Weights of a small GPT-style language model, trained from scratch on English Wikipedia: rotary positions.
MLP neurons of a small language model. Each row is named by its layer, matrix (up: input weights; down: output weights) and neuron, and shows model dimensions 48-143. Each number is 500 + 50 x the weight over its row's rms, rounded and kept within 0 to 999. Numbers have three digits each.
After each neuron's rows, "fires after" lists the tokens most often just before its 100 highest values on Wikipedia text that the model never trained on.

L3.up467:548433506403528487478483453436608536482478519529478550478485448417444545590565404459510439428518482472588508478512541632522529554436487506520517488424512518454474461504542503453488549550485547531519502465481520565546544520475601599521538406486449555395451515543506426462601559450391542506
L3.down467:398520432478535524479548574535463462546493507516471500489560506440558461448429533494488559420476578470470404492449490626374469470541432544463534452507510483525484517473544576641524413432446600491480447458465463528483500301520454466485518575529486511498551525486596549612513452443504508530
fires after: "c", "ig", "z", "t", "s", "l"

L3.up603:432498482458441499483545489584483451551489563421506593473518480455537509517546517516409494539538552528543507458471471465568518470472537466522446426473523549478547533510476576524461453537542411476575499493605518525489438515543544550466544335514519529534481431569564480440442455528510520534
L3.down603:498402568479452466564465503471488485544516606514452576543552485509492548423478507485481486515436596512563515557540472532449467441507515456507517553483479482477517566537563608523435479516435516477473523549528478450502513441481495482539515476503467555478524531557481419551458456496567561453
fires after: "t", " t", " T", "r"

L3.up250:388498448515474540451407524523508463495529540529454531446490489380525392413493486490474477432436586390472497594449474573574437524557567402484465455432431479484465409457510524560491486462484497470485554525519550444564592513502512421481416568503435541468523458448536477551498530532503536561
L3.down250:485518450459511397467501542516480563441519413545484530434468517466498418493501561521608565541498570484524588494481451453543513372453507494576498469531505538485523528514463395495478549569469508508599519499441547485521548431516441483538539480437490508441452550534542451538497528541503424420
fires after: " r", "r", " R", " D", "if"

L3.up600:552461497536518428492419462533447485518513414552574509485567520524541531465494450563557526460424531521590477494467573611537528492425589441455535489553531420503507396469464474558503457446494515452590548559482423488472479495569477399459533497527503538446490571514459493515369508464482583544
L3.down600:622479449489485480516453459532518551508564475451454512470534454548467557520429539524359452472485464549533549452486632497550477415517501494453494559524555519471474553582497445529511505474494501554519414470497530593527429557501539525465467388418441541548520456440430588544568452531439551485
fires after: "ew", "e", " R", "r", "R"

L3.up545:522511495506521476469461360482514484474500493501461525429477405469523518422514496520512459569506413520471490500523532503475436433489542461500459535575468472559480450470489507534484578469508498494549481543474520473438511504542582465453578599366553542503630449581554374493526428603526491536
L3.down545:556509614510559486422427553534538491562532468563488499509535576503487475409463519512488538544534485413458490454385487522408440600499519538559543549421506482438536543442499509473531549462532551523461474360441473457559470506448536429435435438607575522487441441462467507463533520397564513526
fires after: "er", " con", "ac", " at", "it", "'"

L3.up146:529480542428363426483460462462527519490420552427537562584485495496492621478545480558516486440548530488567511531529497476499579469489444576468438481465537505499471443517412541578456527554520453474493552553517571475521486579515534492535529455437499560521518444562458482453566502489516477376
L3.down146:534432530432572625516561536428491478445534632524504587500541527456528479562500554446579596524474523453468423471553606487506514467435414463487611523500519478516565544538409592495472495529571463401497507544596407499439499471550504508536553597477439415476484546508430544513505542459451515505
fires after: " s", "t", "s", " T", " S"

L3.up455:551465451430510433476491397465468509423586408546451486469483452491567627485565506476484528445521476574541413478455569568471505494522473460508437477560560500579452494467449474427534493464592483488545515552531571471428503455492550520539520454442469499552548559590506479512501511482440482538
L3.down455:479538577490516491570468467494567600439578506503487433486512546392521401526438526467489500467597611490534598528466434508518456516502463499499453518535455524481521519458451612541441527503403458459431462463527410529443478508577468495537374605500549521535476425442481589487547524597584569511
fires after: "er", " c", "le", "it", "c", " p"

L3.up125:470489418510420432448502443491553458552456550517581494478506500570427516505549545500557542411522532575438545556423481478463460578485460484447446443462500466522476469539462560563530506511563516520539494506520515441415538541471410473508448580503451511499474514455532485506542466503521517482
L3.down125:647535491514499583490461493517472484600501503578504360531462452493468471467458479567594523515493554531462484521514581450484478471621511514463507506569532518446456521579535467567480474481589453473469480570455384440474493542497516471584552408438595634528414514443565490533482469492527405551
fires after: " T", " d", " is", "u", " l", " Y"

L3.up336:505441520468481532527480448578464483484510470575467443553532406440489537469428593484501415467473531475522455455537490472546560536452526526522589492493539543430427492478520468484558531497540574490517591536482532596534549529565468667429437375468550464405519498503547532511592508512488485568
L3.down336:531565529554488475472482442497533454515541533469551466506473536457473440483526485496525514543492527475476519460500605554550477520503434512476499525425473514540481557555515477577467487428475393462542405463545546487455443418581475424566478339525465523567570525434482526478463445458538396568
fires after: "s", "p", "t", " J"

L3.up423:376457467398530543451471543532507469434491525503551486483491453503363529542534620484505449499462525527506486524510469528542520520490441556489442473472505540483470444578503542540493499511556453511574480493488505453437484608560567504480513469468580527490519475436538541479595487432532424494
L3.down423:457510502468530554421560366625520527418448578503535450488485501509523463588528570497526495559461394450448406476513544464549460470483470539487521426547534412387483567584527475501481603496465590466543529484497528409480558513539500437477509499472555451507509538476505514486500582552551610550
fires after: " s", "s", "ver", " S", " W"

L3.up581:441521535498463449536545475419469504422429429497472459502388455542498551473478427468438468521592530487518386515609573407473495554538441470421499478487459454474569450627453410447530454545525524509590487551474491547557576538477507485528490479511495502369474527471487521552535550541550446537
L3.down581:466502613437455450552529487504482508538643511455489438504478451511550562518511378475518423469501480461419452483609557507513568472420573570444552453486447439479575531484521558473517503532554494501505557534522474538550476484510477544524566546491482490557428450457536427629473560437566525544
fires after: "r", " r", " V", "v", " G", " v"

L3.up147:500458527493492471450453440478518472514447478516604501456488457489577487520534473568476506434496558452544548522597627466545454562569478555435447474494512509434570495517509409513446566476538519496584509559513514440651541431433478469551438536506443551343426498487538483491449513437514559577
L3.down147:576620581546544502598493475530433564491465414455493499479499455472491536633463426454463482523465519520459487602456479428570489561478400521539582511509470501400540440628426516504482411485474485504547461492523505421467542547565521517475547494481505509525490492504559388462526526497519491484
fires after: "r", "b", " V", " B", " R"